{
  "num_key_value_heads": 1,
  "norm": "layernorm",
  "norm_place": "pre",
  "qk_norm": false,
  "attn_scale": 0.125,
  "parallel_block": true,
  "init_std_qkv": 0.0159,
  "init_std_up": 0.0159,
  "init_std_down": 0.00312,
  "learning_rate": 0.00131,
  "schedule": "wsd",
  "decay_shape": "linear",
  "batch_tokens": 131072
}
MLP neurons of a small language model. Each row is named by its layer, matrix (up: input weights; down: output weights) and neuron, and shows model dimensions 16-111. Each number is 200 + 30 x the weight over its row's rms, rounded and kept within 0 to 999.
Before each neuron's rows, "fires on" lists the tokens most often at its 100 highest values on Wikipedia text that the model never trained on. A number after a token or word is its count.

fires on: "p" 22, "f" 14, " after" 7, " After" 7, "alf" 4
L8.up84,208,209,224,177,255,144,184,226,173,259,230,227,175,220,244,171,181,221,220,188,143,184,225,244,211,171,202,168,206,196,219,208,204,208,194,189,205,205,223,214,171,164,208,169,250,170,256,227,210,192,202,181,227,169,222,204,211,221,164,190,210,155,201,162,169,214,203,186,207,206,164,229,192,210,191,234,251,161,218,223,246,177,236,220,172,230,203,201,224,220,195,165,223,179,208,195
L8.down84,229,200,149,192,126,232,202,203,163,165,141,190,276,192,174,194,223,213,171,141,216,250,192,176,238,171,173,255,219,199,170,181,182,192,187,225,184,221,166,214,204,207,201,214,161,224,151,190,166,208,186,203,193,175,208,219,184,215,185,176,183,191,152,260,214,206,181,218,207,174,195,183,250,199,229,171,215,248,168,189,205,161,148,208,177,213,240,224,172,235,183,180,176,181,205,210

fires on: " |" 40, " following" 9, "\"" 6, " as" 4
L9.up9,149,196,198,242,202,215,162,169,140,191,246,154,249,259,172,200,195,196,184,177,215,214,232,203,211,227,221,214,152,254,177,192,228,133,186,229,227,140,201,134,221,162,193,195,188,202,165,197,189,208,227,143,155,233,154,191,223,212,215,175,226,209,222,193,213,211,174,161,189,249,194,199,194,227,232,216,191,192,199,176,231,163,207,148,229,204,210,193,220,176,209,223,185,163,222,183
L9.down9,215,175,247,169,226,178,201,208,226,210,153,185,167,178,215,219,179,205,195,223,180,188,166,214,170,181,157,207,220,143,163,209,183,247,201,199,187,211,194,237,175,210,199,186,207,165,227,182,199,202,167,185,229,179,237,187,180,187,210,280,183,179,174,210,176,149,196,238,176,189,216,248,191,196,198,181,195,214,209,247,154,223,194,239,215,184,162,167,179,176,174,176,197,232,204,228

fires on: "and" 22, " which" 13, "x" 8, " Total" 7, "r" 7, "ace" 6
L2.up634,163,215,217,195,228,202,266,206,187,166,162,176,252,239,224,203,245,210,157,233,189,251,175,184,202,175,164,181,208,247,241,246,188,180,213,204,150,238,193,140,180,212,173,245,239,171,172,182,270,204,239,223,226,143,252,207,206,201,210,168,157,168,159,221,206,166,189,194,218,200,160,207,232,192,251,165,223,208,162,220,137,225,133,190,217,232,200,235,145,199,175,194,203,202,141,230
L2.down634,191,183,217,195,216,230,168,175,195,184,160,181,221,208,169,210,180,180,267,201,180,242,218,190,246,215,227,229,184,234,170,230,180,208,190,278,203,186,151,159,190,209,179,159,161,257,194,205,191,186,155,231,222,209,193,130,188,196,229,208,203,224,195,190,168,159,175,181,223,194,203,128,199,182,227,219,172,217,202,194,130,179,232,255,222,202,231,163,175,227,206,261,204,190,195,140

fires on: " |" 26, " of" 9, " out" 8, "ake" 6, " friend" 6, " alone" 5
L5.up917,179,152,210,214,216,248,185,226,149,175,214,222,202,210,233,171,233,248,210,220,214,227,168,150,201,170,177,195,187,160,239,180,245,224,207,261,183,203,198,256,221,173,215,240,195,177,231,120,211,227,179,205,239,197,173,183,235,178,184,157,198,210,185,141,210,211,177,195,238,165,194,121,191,171,238,168,241,174,156,186,224,198,214,177,167,203,177,231,145,247,207,193,180,236,220,206
L5.down917,258,219,245,226,184,176,157,219,239,229,186,209,218,186,245,209,201,172,200,248,155,244,118,267,208,207,183,171,195,228,178,255,208,253,213,219,187,236,222,179,100,258,167,198,239,187,190,223,204,220,189,218,189,185,200,139,196,236,267,181,153,179,219,220,244,190,204,197,217,211,200,237,234,204,174,215,184,203,193,196,182,206,184,191,198,196,244,182,237,202,247,198,264,213,196,185

fires on: "," 30, " is" 18, ":" 8, ")," 8, "\n" 7, "}" 5
L5.up179,212,187,162,196,143,169,237,197,210,258,200,245,206,200,162,153,225,167,190,167,220,244,162,186,176,160,210,191,233,186,214,200,221,213,207,207,190,210,217,201,172,225,250,250,167,198,245,215,237,201,175,202,119,217,255,237,147,209,176,164,205,205,158,249,231,204,206,159,159,160,284,167,173,200,240,215,169,153,201,154,156,243,209,220,198,205,160,232,184,183,158,245,170,212,150,256
L5.down179,220,186,172,221,155,225,221,214,130,200,203,228,198,234,231,213,179,191,181,192,258,228,141,207,208,244,189,167,195,191,136,217,206,205,217,210,235,207,166,181,196,213,239,215,213,244,234,176,158,201,226,165,213,244,216,221,192,171,245,223,212,262,161,236,202,215,193,123,297,182,192,186,231,199,176,139,230,183,189,154,174,213,164,205,217,178,162,175,171,197,215,230,210,152,189,211

fires on: " is" 25, "=" 14, ":" 11, " |" 11, " was" 6
L9.up159,176,157,206,203,204,181,172,223,201,187,147,220,191,201,269,220,251,148,223,201,164,222,140,201,187,161,233,183,163,243,204,209,214,197,205,194,204,131,235,259,213,242,251,211,199,196,266,187,181,220,221,171,178,201,174,213,217,246,202,164,199,219,176,206,191,163,177,209,179,209,168,216,199,175,197,226,168,198,239,184,204,207,155,184,158,251,205,235,161,216,190,208,168,187,191,178
L9.down159,182,206,221,209,234,214,202,187,197,152,232,196,176,193,200,161,150,253,176,230,184,221,245,182,193,180,203,196,211,224,198,166,187,214,189,169,218,257,161,216,160,137,169,213,212,157,140,198,238,254,177,194,186,178,227,150,166,195,180,168,192,214,239,222,227,213,243,214,150,223,214,180,170,212,199,200,188,146,208,204,218,192,244,233,228,170,207,171,176,144,220,186,215,186,263,208

fires on: " about" 13, " match" 12, " that" 12, ":" 10, " prot" 7
L2.up561,152,205,128,204,239,228,187,256,240,135,192,179,129,212,226,187,160,196,252,198,198,219,199,207,214,201,209,211,178,210,187,169,206,257,234,226,189,167,208,183,185,236,218,236,213,218,197,173,201,184,215,214,201,219,238,220,186,207,197,157,234,257,171,245,190,179,175,171,166,230,142,212,262,258,178,209,223,177,198,183,197,237,248,165,226,153,220,239,228,236,156,207,170,224,170,156
L2.down561,185,224,208,151,215,205,212,164,162,236,231,202,233,180,242,177,197,237,169,185,261,208,183,250,193,202,171,220,199,237,191,206,212,202,171,192,190,277,182,227,263,177,231,151,238,224,188,171,217,234,156,166,202,203,173,204,169,237,202,227,186,192,192,197,238,198,250,173,184,190,208,180,174,161,194,243,204,189,224,233,182,147,252,218,181,181,230,223,181,186,209,152,158,199,199,178

fires on: "." 33, ";" 16, " |" 12, "us" 6
L9.up500,182,214,157,194,174,170,184,234,182,218,230,189,232,249,256,232,136,197,227,206,156,213,236,183,213,228,193,191,211,191,234,234,175,179,178,184,165,199,266,179,231,214,253,207,246,152,146,170,235,188,184,217,223,172,225,193,217,159,166,211,121,194,192,173,196,169,204,201,258,164,185,125,145,238,213,182,220,185,213,208,159,234,209,163,169,240,181,142,193,215,216,244,191,152,246,169
L9.down500,222,188,184,170,169,248,186,180,248,209,192,209,170,208,180,160,254,216,187,224,165,185,201,164,225,225,165,185,182,203,229,206,128,198,191,221,233,208,205,228,238,274,212,209,196,156,239,228,192,223,227,184,187,202,224,219,193,238,160,204,210,177,172,237,162,172,194,191,169,155,214,208,201,181,228,144,194,235,150,195,230,195,217,139,146,217,205,181,228,197,146,136,232,247,212,202

fires on: " also" 30, "r" 6, " with" 6, " following" 4, " spe" 4, " |" 4
L5.up550,198,175,187,197,201,262,157,237,276,214,208,207,222,167,186,230,204,196,194,147,228,200,196,170,227,184,211,197,192,202,154,192,201,169,261,160,213,138,166,155,195,209,195,166,192,192,191,170,162,206,220,222,156,208,201,195,198,223,218,257,207,230,260,247,207,225,143,190,166,216,207,205,230,212,174,209,194,200,176,182,188,202,201,135,170,221,183,235,130,143,179,175,182,192,194,191
L5.down550,234,192,217,178,173,164,251,172,150,154,217,218,143,224,202,168,154,246,191,223,204,209,248,263,174,174,202,182,166,185,244,210,226,209,209,221,192,205,171,172,181,180,177,195,247,243,190,208,246,206,184,216,221,207,181,169,192,198,170,145,220,154,189,199,181,146,198,214,221,181,207,200,128,208,160,177,261,204,226,221,179,203,194,198,212,203,186,150,194,178,220,209,206,227,164,204

fires on: " It" 34, " it" 9, "'s" 7, " Art" 7
L2.up179,210,197,135,203,260,133,252,220,218,196,223,226,171,176,225,211,179,228,201,162,190,233,180,194,192,208,192,185,222,260,164,200,265,211,198,148,168,212,219,194,156,213,170,166,254,208,225,207,219,211,202,200,215,143,281,225,184,220,197,181,203,198,233,234,147,219,194,183,271,223,134,264,260,179,238,165,187,239,161,245,225,170,136,247,186,175,276,236,233,140,191,189,167,229,176,199
L2.down179,203,220,242,176,153,227,192,234,240,199,181,172,149,219,202,162,236,216,179,199,241,198,174,176,241,228,173,215,146,180,181,226,172,209,224,223,167,204,190,222,179,204,190,197,251,214,212,157,215,168,178,210,238,198,167,206,221,214,188,136,141,225,266,187,193,182,200,194,182,219,221,222,190,194,236,175,245,172,143,221,206,226,247,148,189,198,193,156,158,170,208,181,200,171,178,181

fires on: "." 26, " of" 9, " who" 8, "PG" 5, " that" 4
L5.up151,163,134,135,186,230,205,200,201,187,220,204,221,262,203,216,216,204,165,212,189,222,213,171,234,204,178,251,236,215,237,256,181,139,179,160,194,229,251,265,226,202,183,155,242,233,235,153,165,232,213,188,274,192,247,199,209,225,206,183,157,202,195,240,190,199,206,211,195,167,225,172,161,204,210,213,191,207,213,221,192,186,145,201,202,201,193,231,184,206,193,189,191,168,108,198,164
L5.down151,199,243,313,202,161,221,192,231,208,152,180,168,126,202,200,174,192,222,172,241,187,157,217,177,212,230,149,197,198,204,201,180,215,225,219,188,142,189,179,207,135,192,250,194,210,193,224,186,201,179,234,160,198,180,212,164,200,187,192,106,182,248,151,171,198,187,227,167,249,168,223,210,192,208,189,203,201,248,207,171,204,225,191,217,179,193,198,226,164,186,190,194,213,252,217,210

fires on: " at" 33, "." 12, " on" 6, " as" 6, " br" 5, ";" 5
L5.up316,253,183,178,182,241,222,168,224,142,207,249,230,184,224,182,212,190,256,192,205,204,187,190,181,271,163,195,301,172,224,201,170,194,229,209,163,172,260,196,265,147,197,209,208,188,218,186,142,144,232,219,223,227,219,159,234,207,175,185,171,188,186,196,161,187,203,236,220,262,174,203,181,206,278,170,233,181,226,206,270,207,200,201,239,186,208,208,164,172,224,203,189,130,208,169,230
L5.down316,167,190,272,233,206,221,234,208,200,190,179,176,259,141,204,206,192,199,176,178,220,197,213,192,198,159,193,182,213,168,186,185,213,157,202,216,175,180,199,193,219,223,185,171,199,235,150,281,236,121,164,197,141,161,213,243,215,192,201,282,194,236,163,196,204,240,173,175,237,164,188,255,191,147,207,221,239,244,156,133,177,219,182,203,187,170,171,196,208,168,196,146,187,187,197,217

fires on: " that" 18, "emb" 12, "ence" 10, "ion" 7, "U" 5
L2.up909,189,201,162,184,198,179,187,197,186,204,200,244,265,195,258,209,229,178,198,173,135,193,177,233,206,217,179,147,205,192,221,202,190,208,212,147,207,149,193,231,184,234,217,197,217,170,145,158,184,244,162,176,243,203,191,230,180,200,180,212,216,140,197,229,210,182,186,209,136,153,266,259,234,184,209,200,182,160,207,184,156,194,252,221,234,206,246,175,184,234,201,246,175,261,186,189
L2.down909,191,221,241,212,193,181,210,202,164,177,217,158,228,247,219,186,152,237,177,194,230,226,218,156,182,182,261,174,218,197,156,217,204,166,194,179,169,225,201,209,207,264,161,214,177,259,151,192,151,181,181,246,137,222,192,161,221,299,261,219,230,218,198,208,212,199,162,211,197,174,210,173,241,224,207,230,234,177,205,193,208,211,221,197,183,196,237,207,229,192,185,153,254,177,174,192

fires on: "′" 23, "ster" 10, "es" 5, "y" 5, "ations" 5, "en" 4
L5.up305,177,225,224,203,231,195,241,230,153,194,203,188,202,191,204,226,228,187,204,211,162,139,187,187,220,152,161,219,187,183,251,225,201,238,278,226,180,237,190,210,207,200,222,200,222,208,255,215,180,232,235,199,218,182,245,236,177,229,190,162,202,183,152,138,195,172,204,204,190,228,211,161,199,210,175,154,194,176,167,151,189,166,230,230,195,173,228,209,222,208,221,194,189,234,220,169
L5.down305,198,182,161,219,186,202,148,143,219,198,171,203,224,178,206,178,175,221,214,175,236,208,209,198,198,208,228,149,209,233,205,197,204,156,190,204,206,233,199,226,158,212,200,208,149,164,152,197,226,185,218,160,204,206,159,159,215,146,220,246,150,193,227,214,208,221,188,191,227,163,161,248,254,193,230,260,216,186,228,248,189,193,136,195,223,203,183,203,157,163,229,236,236,149,175,210

fires on: "P" 23, "T" 9, "F" 9, "1" 9, "W" 8, "U" 7
L5.up63,187,242,172,195,167,232,163,188,223,184,230,229,190,196,231,204,256,191,199,225,203,206,155,173,229,225,143,241,253,224,226,263,178,214,198,235,236,216,214,203,188,254,200,200,150,157,198,169,242,229,213,203,194,201,173,243,197,237,180,198,216,178,193,227,232,187,221,189,207,185,231,186,157,209,210,275,262,170,228,242,195,171,181,207,211,249,196,209,215,219,153,182,198,241,199,236
L5.down63,198,204,197,184,185,219,180,159,198,182,189,202,190,228,204,208,203,246,229,179,200,206,232,182,207,208,144,236,178,156,195,162,241,199,265,207,163,205,181,208,232,179,210,222,155,216,205,192,211,217,160,193,200,208,204,135,200,161,205,231,143,222,232,167,214,211,251,228,243,294,172,165,236,182,183,207,193,278,226,171,166,211,241,188,257,157,193,136,189,190,191,251,205,195,269,175

fires on: "," 84
L2.up797,147,187,195,187,178,180,166,228,200,226,220,187,165,206,149,240,215,209,202,171,172,176,196,201,139,185,173,196,229,237,253,179,229,275,222,181,217,171,263,217,142,227,202,233,192,211,241,129,212,202,229,186,192,233,257,232,191,166,204,185,211,178,210,210,204,222,201,170,167,141,208,174,226,177,249,250,209,250,174,215,160,202,217,244,241,150,183,251,239,188,196,194,187,217,156,208
L2.down797,181,225,173,231,169,235,159,182,200,202,179,245,258,247,168,197,215,220,213,221,205,195,227,221,237,238,175,235,210,183,192,210,233,203,153,202,178,190,231,173,227,231,238,197,185,216,129,173,202,237,174,213,198,222,225,203,209,216,198,217,168,195,186,153,188,200,169,192,154,161,187,228,178,188,193,210,215,198,197,181,199,144,262,232,209,155,195,180,202,160,226,237,139,232,203,176

fires on: ":" 25, " pay" 10, "aged" 9, " known" 4, " about" 4
L5.up355,164,179,179,230,170,172,186,231,166,206,199,192,193,152,203,183,212,209,242,143,136,201,189,193,233,221,124,210,235,178,135,229,192,211,249,174,198,174,246,202,175,278,233,240,180,224,178,186,202,202,215,214,205,266,189,261,191,186,174,161,255,219,222,204,190,230,210,197,126,192,177,190,165,226,184,189,194,191,250,237,211,213,218,153,200,190,219,196,224,210,135,202,206,194,164,226
L5.down355,184,193,176,196,173,214,193,195,208,221,192,185,135,225,225,172,212,156,172,191,219,129,147,176,200,183,204,220,211,193,217,227,200,218,220,165,193,205,167,204,268,183,170,195,174,173,199,261,225,240,204,242,169,214,158,149,208,178,200,192,187,173,247,153,162,202,199,265,189,221,206,193,200,191,198,204,203,204,204,208,180,195,217,243,186,223,202,232,171,212,187,222,244,187,218,199

fires on: " |" 45, " to" 8, " birth" 5, "rought" 4, "s" 4
L4.up327,191,250,191,178,221,167,199,246,177,201,201,191,203,170,187,213,251,209,171,187,219,176,218,201,202,206,192,222,242,230,138,168,142,190,213,165,200,194,203,166,222,217,208,188,228,146,164,193,134,247,189,191,171,181,214,199,174,277,278,114,216,235,182,227,201,188,205,178,192,204,174,162,213,208,192,199,192,176,208,178,233,213,214,174,221,241,201,207,173,171,221,237,219,178,205,213
L4.down327,227,177,204,241,199,192,197,160,197,190,210,142,198,253,160,207,168,227,216,154,209,231,265,216,203,187,211,176,185,193,236,217,202,204,174,152,186,230,185,207,182,188,221,206,202,183,201,218,216,234,191,188,241,211,169,292,230,167,204,238,183,172,189,210,193,196,196,181,193,242,266,198,158,179,147,210,212,209,180,283,108,191,218,206,202,196,197,226,267,213,239,167,129,230,172,212

fires on: " is" 23, " born" 12, " |" 8, " died" 7, " was" 4, "The" 4
L9.up807,133,219,151,217,211,167,160,211,196,218,185,226,201,158,248,143,184,243,242,214,137,157,196,195,198,149,202,163,188,207,178,189,199,216,210,171,200,176,217,156,197,214,197,204,289,186,218,207,190,219,211,185,191,166,229,231,232,233,193,209,213,254,163,211,207,157,190,190,219,173,243,176,271,175,227,192,199,212,202,182,184,251,129,236,224,222,209,224,252,233,191,209,159,207,220,227
L9.down807,234,180,264,192,182,217,239,180,200,167,220,230,170,191,182,209,184,172,181,164,254,238,251,213,204,186,182,227,204,192,253,177,207,209,184,162,200,222,186,232,202,174,257,197,144,191,195,162,221,214,246,209,222,200,177,220,199,181,201,164,198,180,250,162,190,205,208,206,174,189,167,211,169,205,191,204,203,168,203,183,205,186,236,194,195,212,170,172,186,169,227,178,189,220,207,188

fires on: "W" 38, " R" 13, " Sp" 8
L10.up730,166,194,147,203,213,212,176,219,193,197,194,256,203,204,135,245,221,231,161,183,192,203,187,226,234,205,171,232,216,237,195,261,180,190,224,193,219,180,208,217,205,200,199,198,144,197,235,161,181,262,197,234,212,286,244,216,138,240,144,187,212,176,214,179,201,141,183,230,230,222,233,161,187,221,126,209,156,162,234,186,127,191,195,206,177,208,190,213,220,195,192,189,210,219,236,223
L10.down730,199,251,241,216,199,221,160,210,202,244,249,210,201,243,177,247,162,273,187,220,183,185,172,249,210,209,147,197,184,152,146,186,200,177,122,179,242,213,219,170,151,219,207,220,166,218,199,204,248,219,212,242,183,182,206,214,182,223,181,190,213,220,229,221,177,207,155,190,247,197,214,158,175,134,207,178,183,209,157,218,222,202,227,210,235,194,179,245,197,156,170,185,180,217,238,176

fires on: " to" 18, " /" 15, " of" 8, " his" 5, "s" 4, " won" 4
L4.up383,213,231,243,228,203,174,205,209,176,197,210,204,189,196,171,205,217,168,253,232,225,196,235,213,253,155,194,212,189,105,187,183,158,209,171,145,212,179,246,157,192,220,215,172,200,202,203,192,201,146,182,195,153,189,195,188,232,228,233,147,188,241,182,198,204,200,124,178,183,174,186,224,203,216,176,178,201,204,124,165,230,222,213,207,210,253,211,194,205,170,197,209,204,194,244,244
L4.down383,260,272,202,189,229,154,184,212,200,193,177,219,205,216,179,231,219,156,219,178,159,221,164,178,219,215,216,155,198,230,193,210,200,203,179,204,166,214,182,268,233,165,217,203,202,243,229,175,220,234,241,218,225,255,178,205,187,236,165,146,177,162,222,166,181,217,207,249,195,192,176,198,208,191,208,210,232,183,263,191,144,184,202,186,198,181,205,193,221,248,189,153,178,234,215,206

fires on: " and" 48, "," 16, "." 13, " |" 8, " =" 5
L8.up753,165,176,194,169,187,199,254,203,224,184,172,195,172,182,226,169,213,223,192,234,220,192,182,198,241,135,233,173,242,174,219,179,121,166,173,222,200,187,226,157,209,199,157,217,238,170,189,230,235,170,175,190,248,169,248,218,209,208,185,130,185,173,175,209,208,199,234,196,215,201,193,196,190,245,190,145,213,211,247,165,152,190,172,190,185,177,209,165,198,188,222,189,166,203,197,190
L8.down753,212,186,142,209,156,171,186,136,199,227,240,195,192,185,240,191,215,206,162,224,230,209,202,194,168,185,168,232,224,200,223,249,213,239,240,243,241,247,207,161,176,247,194,195,190,194,240,210,190,168,217,237,174,225,117,158,187,234,178,205,184,207,205,224,279,183,232,201,223,182,214,203,228,184,234,153,172,144,168,182,237,245,210,179,175,177,238,237,165,209,113,190,248,175,207,200

fires on: " in" 16, " inter" 12, " that" 9, " int" 5, " within" 5, " each" 5
L9.up557,276,210,248,192,189,213,203,195,158,196,195,200,205,204,261,203,169,243,209,201,228,172,130,177,168,176,144,199,219,183,256,189,168,178,176,196,202,156,178,209,166,243,233,209,227,231,150,177,185,209,253,217,165,261,239,228,180,171,185,187,223,204,160,221,248,133,205,170,213,185,189,225,282,185,195,163,223,172,189,187,172,244,236,214,220,183,260,205,218,168,199,223,187,185,223,201
L9.down557,150,189,209,203,201,150,156,231,203,193,175,156,251,179,239,178,224,199,202,205,226,240,200,216,190,223,152,193,190,199,163,247,185,187,212,234,128,247,166,213,239,177,226,225,184,196,295,234,187,173,160,208,229,153,142,167,276,232,168,145,260,181,228,221,173,239,189,216,234,217,231,172,120,200,184,221,173,188,221,243,207,174,232,189,223,228,183,193,228,185,253,206,215,208,219,202

fires on: " by" 29, "geon" 10, "er" 10, "ologist" 9, "ist" 8, " politician" 6
L2.up695,197,192,188,200,198,183,214,202,169,235,273,251,170,204,192,219,178,261,159,165,175,212,137,203,230,184,165,198,229,222,195,207,184,220,228,92,188,141,213,220,171,227,228,223,241,160,282,181,225,222,223,204,212,192,164,206,184,205,173,189,180,234,150,210,210,174,159,151,188,220,214,215,223,205,219,262,173,220,204,172,224,204,191,171,242,192,165,223,186,163,198,162,211,253,169,207
L2.down695,216,184,211,255,147,207,260,207,163,224,228,230,225,237,185,202,158,237,154,227,155,207,236,243,256,201,149,234,237,177,201,216,206,241,218,202,211,224,205,253,175,188,228,216,245,157,183,156,211,252,179,229,185,212,117,152,202,209,223,256,194,186,200,199,148,195,167,155,190,155,163,175,258,180,221,280,185,200,152,233,195,202,226,172,228,242,213,198,196,217,173,177,212,233,205,183

fires on: " of" 19, " votes" 9, " points" 8, " who" 8, " UTC" 4, "ong" 4
L4.up413,204,149,159,179,230,241,220,201,202,158,211,228,267,192,226,208,162,223,190,174,209,197,239,202,250,227,209,229,179,165,237,207,187,182,199,217,173,210,216,211,193,131,187,210,191,278,237,227,215,128,225,209,171,229,186,220,216,187,237,226,232,185,238,162,212,172,153,218,206,243,220,141,224,223,204,179,193,154,244,163,218,221,230,190,198,227,195,176,201,168,182,190,207,193,242,184
L4.down413,232,231,230,173,129,156,191,207,182,172,208,170,127,224,243,206,218,170,215,214,240,152,198,221,147,196,216,231,192,237,158,254,261,225,227,204,200,217,211,185,202,265,198,172,171,213,175,176,230,172,159,156,243,160,236,242,180,189,153,246,148,191,169,169,174,235,193,216,267,165,134,230,236,230,173,164,194,234,183,238,180,208,115,233,213,190,221,165,202,219,183,205,206,244,199,241

fires on: " |" 48, ";" 9, " following" 4, "." 4
L5.up255,200,218,234,142,261,225,194,238,216,176,201,186,206,249,179,208,209,200,166,210,209,161,215,195,168,156,176,165,180,233,256,198,187,185,193,197,167,151,194,206,154,215,164,194,174,209,216,203,234,204,236,215,231,208,207,191,208,221,115,195,340,236,198,234,195,195,220,170,160,184,212,207,237,236,250,190,206,163,197,196,210,221,140,182,167,157,196,194,242,220,176,182,167,205,196,212
L5.down255,163,176,153,199,215,208,187,212,196,199,184,182,173,172,213,217,192,256,206,188,159,216,203,214,211,256,223,200,232,197,188,182,205,177,229,214,241,227,166,203,245,213,228,193,172,222,188,177,147,206,163,227,159,181,185,230,167,160,244,212,46,180,210,157,171,132,166,234,204,234,218,196,185,171,190,196,213,225,228,144,228,196,216,201,206,207,217,194,148,187,185,172,201,223,199,177

fires on: "ars" 15, "án" 11, " left" 11, "ar" 8, "ia" 6, "ao" 5
L2.up783,255,199,213,186,147,176,257,206,200,224,207,219,217,198,209,172,176,209,235,264,192,187,214,187,164,204,224,192,185,184,187,210,125,218,222,129,191,223,231,233,191,162,149,203,211,205,170,174,216,163,179,182,212,207,215,188,187,205,192,208,228,197,245,184,192,172,153,225,197,187,228,215,218,201,155,222,167,248,140,194,224,188,173,209,214,224,228,178,218,205,167,190,182,210,183,167
L2.down783,197,147,176,222,255,228,157,212,180,223,246,195,175,190,163,235,218,256,203,200,252,183,169,211,205,266,220,164,192,209,228,199,205,230,191,205,256,166,167,244,174,271,197,198,167,181,181,182,177,201,298,220,200,168,212,218,220,170,178,218,194,211,187,163,231,185,235,181,241,171,195,199,203,198,225,240,204,159,219,198,189,242,248,214,163,245,210,182,181,201,246,244,185,200,225,185

fires on: "ov" 19, " began" 13, " in" 11, "in" 6, "g" 5, "ind" 5
L2.up690,246,241,123,192,173,208,210,162,222,215,248,250,213,235,180,173,178,210,230,170,209,115,159,213,270,207,224,150,212,151,191,217,198,165,230,164,229,250,181,257,210,207,152,178,172,172,188,215,177,206,176,217,212,193,251,197,125,226,208,206,191,183,217,180,191,190,228,187,237,220,245,240,203,234,188,178,187,219,182,199,221,214,198,199,215,210,192,114,200,208,197,237,128,201,268,200
L2.down690,219,218,158,231,202,246,189,181,158,193,202,232,194,202,230,182,178,239,192,167,191,181,255,215,157,202,199,217,222,243,230,220,203,205,177,174,146,203,237,145,214,201,173,211,219,220,203,184,216,199,292,157,179,246,177,207,215,182,183,153,232,223,223,219,200,225,196,210,194,212,164,245,194,213,197,195,173,138,188,201,182,193,216,238,233,201,199,262,171,220,178,185,216,190,179,176

fires on: "y" 34, "och" 6, ")" 5, " love" 4, "ster" 4
L5.up621,187,273,198,214,182,177,231,204,160,180,187,173,165,202,187,190,196,178,174,218,178,217,145,185,194,188,154,218,253,215,149,218,167,222,261,224,223,187,193,199,158,236,197,180,237,190,193,229,196,238,220,200,202,166,307,212,150,189,188,193,227,237,197,156,218,155,204,181,175,197,232,171,254,221,184,230,270,222,189,160,246,161,153,192,198,198,203,143,231,221,203,201,255,250,167,221
L5.down621,192,142,210,193,235,221,192,169,205,228,219,214,218,151,203,166,208,212,187,195,195,189,243,229,195,208,266,155,144,206,238,196,212,197,141,245,149,211,179,213,229,175,172,202,121,226,176,162,201,202,179,216,228,209,149,282,241,187,228,203,169,188,219,249,163,230,193,214,218,210,213,188,172,166,183,137,146,177,261,265,128,218,257,196,195,224,249,217,192,171,210,200,174,171,198,205

fires on: " who" 28, " which" 25, " that" 8
L8.up521,164,270,214,187,155,178,174,184,178,161,291,233,188,225,208,156,210,205,250,212,159,118,181,220,216,168,168,210,243,213,194,231,177,180,202,208,166,181,200,154,152,199,209,200,221,148,132,107,257,198,245,194,238,230,212,193,152,231,204,171,210,152,201,242,173,169,248,214,173,239,221,216,256,219,274,195,173,214,192,178,131,203,180,175,230,201,287,169,245,231,193,182,228,163,209,212
L8.down521,240,169,234,201,259,189,193,188,192,236,145,188,196,181,187,204,173,193,217,172,229,274,201,190,214,207,204,191,224,193,210,179,194,227,195,218,222,223,198,219,238,195,201,194,209,227,204,228,189,232,158,214,192,199,213,194,260,210,209,187,172,239,213,151,212,212,140,158,240,213,227,199,191,212,182,231,227,203,229,174,228,205,257,234,234,168,134,229,124,138,217,179,190,242,189,207

fires on: "S" 19, "History" 13, ":" 13, " history" 11, "L" 10, "ze" 6
L2.up701,184,176,182,200,186,210,251,173,167,169,194,213,201,210,216,218,239,188,162,248,203,137,195,194,217,147,215,269,265,192,226,162,127,161,194,157,229,209,200,265,185,208,239,198,217,195,197,136,190,179,219,202,140,225,191,220,249,255,192,208,184,167,202,218,244,136,226,166,185,146,239,187,223,175,223,230,161,119,141,196,184,216,254,241,220,215,239,226,158,134,173,226,186,255,169,218
L2.down701,259,180,199,199,224,196,176,180,267,211,196,165,276,155,157,220,244,239,129,229,186,207,242,230,259,167,238,135,151,162,205,230,221,194,184,176,200,169,269,242,187,187,177,228,175,158,160,195,172,197,187,174,205,192,151,178,170,207,170,227,215,203,204,271,168,222,198,287,219,149,238,225,173,158,190,199,210,238,222,154,185,217,216,164,203,222,138,194,174,285,203,165,171,195,182,204

fires on: " of" 16, "est" 13, "pt" 10, "ct" 7, "eth" 7, "ast" 6
L2.up220,179,202,203,141,275,204,214,227,208,167,248,213,239,229,177,245,219,202,248,217,249,234,217,162,145,193,200,190,184,194,154,211,165,225,213,220,213,171,164,160,186,214,153,196,167,189,225,130,207,158,204,176,157,187,224,200,250,236,175,170,169,168,225,214,163,163,253,200,184,192,210,198,212,190,218,178,180,215,258,222,197,245,177,210,219,168,226,173,161,186,198,221,234,243,199,196
L2.down220,228,215,190,205,162,172,163,222,210,227,213,216,143,218,216,201,213,202,193,136,150,254,167,190,201,222,251,209,206,232,212,218,194,204,218,224,267,156,172,146,238,225,288,254,241,196,221,218,187,197,162,169,245,147,173,230,227,181,214,201,170,197,190,188,170,199,219,236,187,177,154,273,166,171,138,158,166,225,223,208,186,196,183,216,217,248,210,156,166,226,123,198,239,201,180,189